{
  "num_key_value_heads": 4,
  "vocab_size": 1872,
  "hidden_act": "relu",
  "norm": "layernorm",
  "norm_place": "pre",
  "norm_eps": 1e-06,
  "bias": "all",
  "init_std_qkv": 0.0288,
  "init_std_up": 0.0288,
  "init_std_down": 0.0144,
  "optimizer": "muon",
  "lr_head": 0.00444,
  "max_seq_len": 512,
  "train_tokens": 152300000,
  "dataset": "wikipedia_en"
}
MLP neurons of a small language model. Each row is named by its layer, matrix (up: input weights) and neuron, and shows model dimensions 32-223. Each number is 500 + 50 x the weight over its row's rms, rounded and kept within 0 to 999. Numbers have three digits each.
After each neuron's rows, "fires in" lists the words (lower case) most often at its 100 highest values on Wikipedia text that the model never trained on. A number after a token or word is its count.

L2.up104:476502514509439528544450476493550548484504594512402453542514482577544450473419539521589506434544440474509423515515594505519576448513525488611537583477496482485499486530483451489444507536412534503472399541473413524448537515457573519514465539484484441431479546450442460418485502419514474534519576456536454605476540643535444544454491577462421537474594518465475570576542472580554516579509463451564557483462490555511495444507477461489401487497499564533442494581533582488552500550466567494441510545639495419395542539458534501414545506569430510478551573484531500433600489511474495509
fires in: "won" 25, "received" 12, "made" 12, "began" 9, "helped" 8, "help" 6

L2.up435:474502441483461581465503529519511467500472448630514436537414506379520555502421401425496465543507496518548461522511444499539563455453527527454431558439523450485440502516416378547544449438493425583486482447532549568490440539513421343480539529471488458616521528466517565440563460509643483516508498568508445556530481507541519485533502454560557464451537559556498533537486551486457471532493549498561472395546545453564504465489551470430414457471519506475406522559450456465443469522489529459646523441470488458508458472432553530458526442585495502493407515516442561422508513482499556581
fires in: "both" 19, "include" 11, "change" 9, "range" 7, "also" 7, "exchange" 5

L7.up89:568525554478480511447522565549529417511496595417534561521528491623476452534396372508496465506548648532528600468490486490554423545526474501514481446413572459531441536432552514521558475484481377512476534584492403500449424485494480514592477526539395443475468492536505518472573494460539564517416523518514481537488573562553497544467426406572485484355460540453497445569481446530498440528498556499524623530455482386478522523403486508513449536459489471460423519464479527470573477521450422494425466433585521524547409526498500511529491561464534539464471453435521414462515499543550519495
fires in: "new" 19, "states" 17, "ireland" 9, "united" 5

L2.up546:449491572576529515472535470473592379552522585471467489548561497501518465530475466434472490440496616412511463470454569475486546559491514423506481547481481505421582445459468432516579563448442443564567493522560492543460447566479563541467519491452562496437465449438521475399473545402501473502467522515517388514417485518521563506507541529486520578510496477538449525590458473633543493487539492415507415547512477519583444522522496529469471575394487460606485574517530542474542462516500436616519451538507532523475561497505668546382492443381548559419498566417508524451528479529511503500
fires in: "league" 16, "season" 14, "division" 12, "conference" 10, "goals" 8, "not" 5

L2.up270:473527536607453418601468495451513534484475490430464513519400394532507547420447508457536482470446577526434537478516472500454553490515490466444485576509418568517468464468573521502636469535527453454409545371575423470465540420461463508555490454531567443550515533510531456549437478550583590570468541543473471579491486430516396522568426458441529484580524471590544534498583501506520620463492525421443494554526483536458490450578497493376491486489397463530519486494563542444526509473469483476506495518461607488537563350492427509471485542515458547595501470448500497475432522494447513550
fires in: "in" 79, "to" 6, "or" 4

L7.up350:425473511527531576385518483542435516433559490543492437481433508477534451488539473522452449494516451506547549488532454437525475578543440473447448532544549531616488572513542504424540410495470505547540530439466573478452493517572454463542494449533413480485539518434490457485568539465413468568470474547568429541556480555535455426487538515464518471506574522595465503622462468570397519609561482475551411508540431494536491501474437543452487524505419509489509427483514416540525515453438469430468410541445496539470589545420480454526473482437501502456426463566481467602439555480432514481
fires in: "of" 37, "called" 10, "year" 6, "the" 6, "an" 4

L6.up809:551467517590412539467382483460447499481471524542531479589508516568436392559422553440535465552417410453506516517505492530593518560477473453507549552552557523488476526585604546509493537443472452564603487507513509432539447474495424422482529505512615483490519468471542525480535512544445573628476575581539495532521586503474445473553465443444471436564514479468483453487442575503468459403480564522454485437456514475382507458540545482483464546522562513480525460568498499555478469474522520562449504556591468460488547461569537649625498439381495427499504552425415459468477519452507408558
fires in: "other" 33, "of" 15, "many" 8, "others" 7, "these" 6, "most" 5

L5.up559:495572514574470544417541479548482413413480541469528503424475464431511456449451422462420453486506503547477468429460551509498565486562488461479547485507465488527461601496576435496538503562400457593529428500457488411621518480452496481519472472472482529393517441457500545536445452493447481496495490514566543522539576563524552416471580526604505467482512546580486362473486478446418553524488429470500496513507558452449523511596569566466600534538605545473442493460475431526476451437439387527438533480539527461470548529550535452476441590479571491547537505438396469536546469509561519520
fires in: "to" 27, "which" 14, "what" 12, "it" 11, "t" 8, "while" 4

L6.up511:487436411445550549431505587483453498491545410497620482421385481512499473490530489524537480508488449462497443621516546490517472510528498488467485449389515493557510508510470522567512472518432502483471531431479452527539472646606471518506440556524516602597473455512537492496442416602409466408502532483511423505474478493432478482533426530513430542546476591548512472551515399565466506561582469524561524529519539525452527549531502524558462513449513456496489503567483557488550458501461413471471427521561506588484543482490496464473490430353483508483529458587428439537519562517543508572
fires in: "goodyear" 51, "year" 6, "growing" 4

L5.up97:547473570466532495451517477466479597529436514555459479505560520499509450458462477489556495505484520566450492527524472515533470551545529570455433437438538506550498418454518472437518573473470499440395560447397485447534435497513518484541416542499511439503442450464622505559626469553516520524493507541466483421582464521496461413549523506451459472564497433470460484511456557439574429534476462474514487530527480477475548482543563489517577532538501523452503494445451485491540521559397437433482490524468538381563611622477461573507510500450544485457408473466497611537608545466498611568
fires in: "is" 24, "a" 21, "was" 10, "an" 8, "jean" 5

L2.up767:536451429491468444460531477452446532535501510479565476483590493465484510404560435438513502496527533591483408463467546611427639442588530477460485545495517590537472472489610520578569489518565491502568489562523517470578436513425556537539524582427532451458542436384535526437524469581569452494539448456438407466523468456625511456517476466503503480468602512445497531443427489517565512492431440522429353500525528447637546562469497457484557541494548539501558489455576562509474530570519478426500516532448461530492505536490478392541403413471481463463563522521468508458571527567450509487
fires in: "and" 23, "to" 15, "the" 8, "throw" 6, "in" 5, "s" 4

L2.up345:471497499461422607455456460453514521478496567559579464475467475515475527560532517555542511490590526450505518539498518437461513569582489444448527396515478472575538420582475469497513600486444486410571524516573447471514485616533456541566498405459472514497418559412484479461488547493478483523589479575430456457568507420371543535494460511542486531477524507470488460533462565520501574466460393394571507535467425448537537572503534457563516495500488481665436527383551486539541439435406529447488496471551569492456492493464503563561573466515489569408525485510469461459455469446497451534
fires in: "season" 36, "goal" 11, "goals" 11, "go" 8, "going" 5

L7.up221:537553502506433530466465544514459535473520563564513594516478542465480552523510486582412527586492437504642529484498527570526531573489494452532531392471477528576496443569461589446481422537461393554558520507546470509505421464579523444498481527480526404592428494476465530465502542503487527587397435502548474473509509535435481512447528459516494516459481491563576443464522520421476486511481527538529492555487452567412471524542412431433482571440484552466404533547533468517500485513487574570517383427512471575507444518421573505575560608431570405481383492547412565510536544571458502475
fires in: "other" 31, "others" 7, "new" 7, "s" 7, "own" 4

L7.up288:571547527469505546429439475443503402563574568532541492511414482447525461512545531457456494521473458457390542544469554491521564417376411590417486495542468520523531546529537490507466521531481503511445550574523507574479538553543531460483571423536465439559457385510543482466545536506419516519588525470429435576514425538530476520468498435543505509489487528553555511510439476492489509456510517526533509519444470508446559523504475546538471587541487431455532512514470444426489436529495482562472453425414583400471505515502373475557425527531448411507515435536487422491554505479526561491
fires in: "his" 32, "her" 26, "whose" 4

L5.up187:502512453475552534478436484522591474479503438489544493460553481493522544523438555496506486483461470476585550518411544459465492473486611567479509549497536523457447457452509536423466476451518401538518574544485463505544478488529490452464551315487428613487532456495489559541519493661522451524422394504503511515411522457478583514597580431527486435458424527559463582547502478449467521526421426456507424534578492520490462511535465476457448466518629425429539504606447485449505502441516540521455457582434499471487457424423412476465532513517404432523552472556552515495548485403490550523
fires in: "at" 35, "went" 11, "short" 10, "fort" 4

L6.up301:559442510612489504439616472472499502580463497493492521478509572496424503523545437537563484472547433493631471423527608492506492506408459536363563476519546433489488537520445508502480483465468516567461479472510493540442413455463473583513500537563496437541499514532504511474598507506515564514509533478417502409549502566472445438361514487409471532546503529453513501430423461483398510514477520500435498527548516494459453411483512503462521543417566522511523533483451605457513542406461551467413602565499556526439591586504578480477503465383510476545433524467590525534358482521465517526
fires in: "there" 18, "average" 13, "2009" 10, "new" 7, "2010" 7, "upper" 5

L5.up215:603536480498515439555496461481456487458480600529541442511544520483521567513479421433526562487493487445500511460493554519524571555553510591418633513514604532560510541545488448459416456495569486417540417523486506410531551484502466530467500464495467396500450524472572412558529487491501531545513550485530545439478487526481456443456626550469533445570452546482429486499453529539511617446450472552553528525503453464521508445440441533592600576459498552504482404520559497496516505576530528471541537474443467515425527534434466498569525397514597426571484460558457501454451570416527557499
fires in: "her" 25, "back" 8, "bbc" 8, "backing" 5, "up" 5, "under" 5

L6.up345:511484531419442588461504423505481543532500607604605492558479446538451483529510460444458379587501460511503382425536638476509423447507487525532554449493526559436534529538476484449466460469410466490455559500580529505411515408471424498580584533556555531438386510543520496539543509554449531570515441558517522582607538501530475461574545503445469442536487442494504571603536411416527569488525435518452445506521395515492463496437487494434600475543536463537451477509451469508516539491567462505453471544475541491457570540530516524523504582501483389588473419467508514448547572536510543449
fires in: "this" 30, "an" 12, "a" 12, "the" 5, "these" 5

L6.up386:532519602563441537470510481629483454462510533469505538535401486526528562468471505459443420498465513500398478503470529508473538493576496444428525503522473604425471525566492498563389429458507526495607461375514537470490498445465434466560537581514476563475486460515501468469475402544490542519546537466569603484441521606556413552484488425449510374456419502503494497545493503456498520483429497435512572554482495429512430538495470561481547455628585458443457472561532509381535475500476460537517500467394467526511609553501500475527491475571532474538619472492540520438475574568589521503
fires in: "it" 29, "that" 25, "which" 24, "should" 4

L2.up207:477476544474540455431475514479504476445587463576479473566462495502637504482448484467548454508429429489499556479487490470474510453439536528518502571581416467505535448525430495472580419545484565568517514487579563531449491484455484463478528452518462416562511461447479564511495629486589466499515465498577480527491540441472514501540403520516471558608529431521521498460379484405591541531404451434550486432565427550528461401471594510494617478444451425438531476480451504516568549547489439497532543580570523561505469545493388548454518534548534536540441499440580472529509486453512507555
fires in: "family" 33, "career" 29, "life" 11, "personal" 6, "biography" 5

L2.up596:476375562493410503525509534463576526395496523487483513508482463454489555506542492431470494602534490434425473524433502511462420514416519432557387476414519425466462458527475539520551435463469399491383542442543568498466518369490581543557565497514496485480494568437549524590560553521608539528414416501464537432457509471552506493466477513425562400525542510525394593455493612462485496512582489461528482536452455586439514464551453528438487403498583547491466511532500595514542457547512567465466506571467470465509500445404493497534497533530523505513415539477545466520523474507470506493
fires in: "at" 68, "catholic" 7

L7.up209:520431495462452437554577498490547425477401498570592504540428471427496489544614466500500517493549472474450494530548544521522509542494443410474411430482556461432421482529459566437421510513540500538436504426542461502530488443477525468546468435548479513496479477587505539422537468435515419570500572412461572546605490420472485544495441581492455397566494535497520537486495463547514490490529492530540611544512484526445443507500506547597557484536495517483568469415481580465456471524492425523503510571337468529427418528493516513440516500382476438501450497537528550452522511482433462524
fires in: "his" 51

L7.up278:428436562502506552433535458508510510505536478558470568502524515477465529511420560501479590511525621533511534472465529495424504562449396459473453534414489506578509530379563581535478493539488491468464489500538456497482489547597477462627466424467517502524465444460445597423482540501458493433493511433466426460479531514460520419429447557498472502578478393553409530572479492441473493529618549514561450482503478586436476482468487560463434546564503474482424484555478474510488459528542475538428533509579524521421603485421488482474595537559493469572606588539464405605562467456418424429
fires in: "on" 34, "force" 10, "for" 7

L2.up124:448490461482429523472464606547435481547514559595487497456526541608548429472469459450605564408554512455466445485470514512422456536517531571521591439497535585475428572612500467529544418388440547492558491462495412513509490494534476546569482498535567516439523518599480561472555499495428427544468506551497496601433553519465567522520456521543528474566542495460462471463506517487449495529483422497507459595587455440554515489551474421462615463534483475416500516530440575541466466542557488439486487500558472508504535460472456553578416549578426492463457529466595506485528485500477462522
fires in: "he" 29, "born" 10, "across" 8, "accepted" 4, "academy" 4

L5.up447:574500520536477472519548547584529506454558530526443533492428476506464559503418593486521481518485539509486486382453515446439496524570460504480484449471551492439533456543585520443508476492463405508488502450574508547439551469542567446591502445552412518542572425513511498487467670472502503535446509485548483473604439449442562485524502508493414540497510499514345510576471468530430558553515551498531431584497457461477378479439476520459527418515555462474518584486511468529491477550469578474507472559412538449641525452439567499537531513546402491445511520486482445510437519595513518583
fires in: "professor" 17, "of" 16, "professional" 11, "force" 5, "world" 5, "master" 5

L6.up257:520525545471473493507408525503475557462576468621531575476439511409543386483460513497485517471496518526406498481480507497535500580459453419450523612379689543454607524502551547455537511548518522524602508423433497488478561512522498460432583464531502478508589505534437565461391448481530494441530503487441500507501424414475462527569430444516434537474527533553456529552564494477535543580535544503485456566418508486534485463440508558474526539588524533522505585550487549522482578452545417533490455560500460577485538458473425489498525527544481473494554509444434545476492449560438517437
fires in: "3" 17, "2" 13, "1" 9, "website" 6, "4" 5

L6.up103:547541567561444451579557518538466428456496423493394514447483437441463530550399500449500496589593576542442460492494524547506491534452505529474409441515555461457532459501486532459497419380462543452447465420544503526481541489587499501491510556404530479471473487510497611501407552506522548583439511497472501421570533488404428450486527357530463613496524521443513524575472526536489499517566526522514440646470507461457570457491498513419468509467418513473438493574504423538511358490427428492542475569518419517560473446435459513467537550461462460481485551471460538546465585612473498413
fires in: "of" 18, "for" 9, "as" 9, "among" 6, "at" 5, "army" 4

L2.up332:493530518543463454513464485488500457487558478558508502457499479477521488466544522553597480461532499462508517487485557417403484477506502539491469412528415466438474527538414558538542493498532559448425453597486468480505457567506578573513469494453517492409534549567546499490513575421513460485421452524558561524480513517462486489543542421357506446524483507547488511579596517452535589535625450478571455479471381423481492393446427644410545550476477552473578428528399515527543492491492548588502393515517441538499547411509512499519531354493517535469558516404448596427530510520495530472
fires in: "united" 13, "professional" 12, "coach" 11, "co" 10, "digital" 5

L6.up152:549477551572589506509413422518540601484492514509527466434457496535577585513512417561572488567556472504580540523500510511533501492478546537574411453522511524531488541471461509495453532455570363520546590432500473577492461544529475516480436451558635486518512470483532446515489503506550471571578553521444472519418380422570530482456549563484444482584552554479430510535386485592522504462436421547388468518409514366423459489462511479489436540500522529522534522497514447597510470498487420487462454507520468499492464624395461447428464509437563520542478463431493468531469553473508544431
fires in: "the" 35, "a" 11, "his" 10, "to" 8, "out" 8

L2.up344:557472479493459566492471457514562532516484544377460471440565494503537485439412435593551554569469449450505492495525536490506503431463465497589523407528410553534502474539487471522520492517468486478458593543491533483507544530509476509569528429393411504490553474402443496363489536491487524604438564478462553544449579516586540574421525418514527494445497552488405565473612508508431512468454545450465491459533536459507496509490504454440441518497483527526558566467463448471516465512530605502410503562494474426554495551626499523506490565529476448480616550456565530536527526502512497575
fires in: "that" 67, "named" 12, "called" 11

L6.up134:461556518500455517417551489503458548454461535482462452462476536551473541531558447485526515549460437420549449532562553516475440448467520535572428487498522456505469459571517543501471492426566533503433581483522509532453486490499546486447459571474512461498487459534529556460492450431474596466420426490470419505522532458523528481596505554566496454552469610581503477490523457444557501506499499435442490489470501485478590519442563558492404515445543445438452551518504533404415453478530512513461554406496662502509461478465517571500429546592428529455427550512504467664580350550463396453
fires in: "in" 69

L2.up482:445566553538484545546481437505508549480497489484509524614495527419487516482573545573448510532486494497559447551500555472567537447444554553462530386430438445543451534524533495482503427478533491578480548516610512494545462489495513536504513542468517546555505427518518508462518446478389459441488530492518437489502435471475450518466578502475464492546493521420485529463576471498558501497485597464500562431440471406548518554508556473453470489445569510454527634523582526513492387587522479400574615638535605395551432569466474538412473535571526487498450496495419427476527599509449363400
fires in: "also" 73, "included" 7

L6.up129:527368433465509505517471545503545504460496536520500517569546532495463475527557458462409549629516511556545513452529492524507492596531526585511500519512524428448539499535607488470453474516545536546533532502562432477478468368463464517552502475616522488521469502522472448569504540552492461547543564352594512465479374526498463414523468444455420469528409498521442518414478484566514497470438580574470466499546446484547479489484523540492446445527573487361515529511552516487484483554510497451543498479473549505410470476433564547657505428510506431501581540508561502517495542564572421437
fires in: "the" 24, "first" 12, "last" 7, "of" 6, "lyrics" 5, "two" 5

L7.up772:493600554530554551449556555464452520493450523517557457469405558514547531545563530502535456436573448600513473510408438413411532498439513569453435568436473489502491532606488590520495391559524449566489498471522412479582503468484556405592431476444481524416530551472506509492472464469464429521519474558499499446490491541509543423553546585462495450487520582541481395588440551537542498396514489522559559566504483532413539487536472461405469490643511460552573507506494527472559444545475480478478467576542439526455416476524498509414539569474564453523550537507526535434510512550551484473
fires in: "he" 48, "his" 24, "its" 5

L6.up857:560441514573524495550565454462511467491489478529472551464452552428470455482518521474555512554478467490534453469426408520508481451495473539440459473523463507524436475569474494395583432495492515572427566485476532594514526517487500403473460536424583463468482477478501513552638441594432553613446503513494583429635434501496540500427496490470461469545518544584498558458519394556480456574510541538451432466523460586457521404510446506474502512501517446537460502571504467476499462617535531480529418522450550437464571614468410534398457540494521446456433526545485480577542542520550548627
fires in: "his" 37, "the" 7, "elected" 7, "professor" 7, "former" 6, "a" 5

L2.up813:519486456449519537429460504569532503528455386403458541533480478496519470466439495495622510542442551419482496509496532460522487518499507516602419508505453448465459490549531404524508427485528566507459525426542388531447421580492410448443443519493486520492493590460506483502598427484510483482422483450563547529478368486459459510548484462559531443614512381554481563441558501471556504495491521396453473523539583582600530488491470526466644494625543537484533583526485511474536480555595477408475465553437492528433517472538455557544594492464512458501505450615488569553560446454575519546
fires in: "development" 11, "building" 10, "built" 10, "prison" 8, "developed" 7, "open" 6

L2.up599:469538528557440529462488498503614546441476482446598423561441448512512522493551489509461457491380484462488586529440504472456548456467441481509618447570503506490562509536508536531539525529469456534614490469482502575459493471601511498450615466441550509529498477423472557471512539496510571518538416434517461537483440483460550455549594537484586553536432429598453389457569469494499522528515515557518444527496526399539499519378541474546501472425472530545397523352510471514512488380483461475498512483505424474530542424518530519455493380592486519518455457497503481425480514527439552469
fires in: "2" 18, "6" 15, "8" 12, "4" 9, "5" 7, "9" 5

L6.up172:537562497518479434470503485439441552430449519570522529470503522471549467509611486542575443495540535527498515543495559521388603440406531456424495591487585558534515497504579523539514547518454418453495530441510456501504479470479479465476521533563513457579497541518547496498528487528496498460573522495517495542491453427468515496586475393510436497458484478433485518512487482370520488537502428445539457432507493507513494524555513530556467594474513510432591462548465545514478491494448466522515497564500641480470595397595509585404554588456490449586391543478524370397536547530477448640
fires in: "a" 32, "in" 12, "mi" 10, "average" 7, "career" 7, "sq" 6

L2.up80:479567601527550489523497485496605526492563544453584630580483487483524528468479447573591515486578575489511400416572493478461604460556453502443433481540579429447493469544467566451449503498532489582449524418506414503436481468467508539423496507419469536574426543450615459490498474437533490555454592512425536598548488453448440497490481549500496470463480572471508538486481415504494648521493528505441453552471531494542487501496450439463519502453455571454561467457579471512517507553522488496509516445556474553387438450418506520441449427499513465529469494520534533446515440494494431447
fires in: "its" 38, "his" 20, "their" 8, "record" 6, "with" 5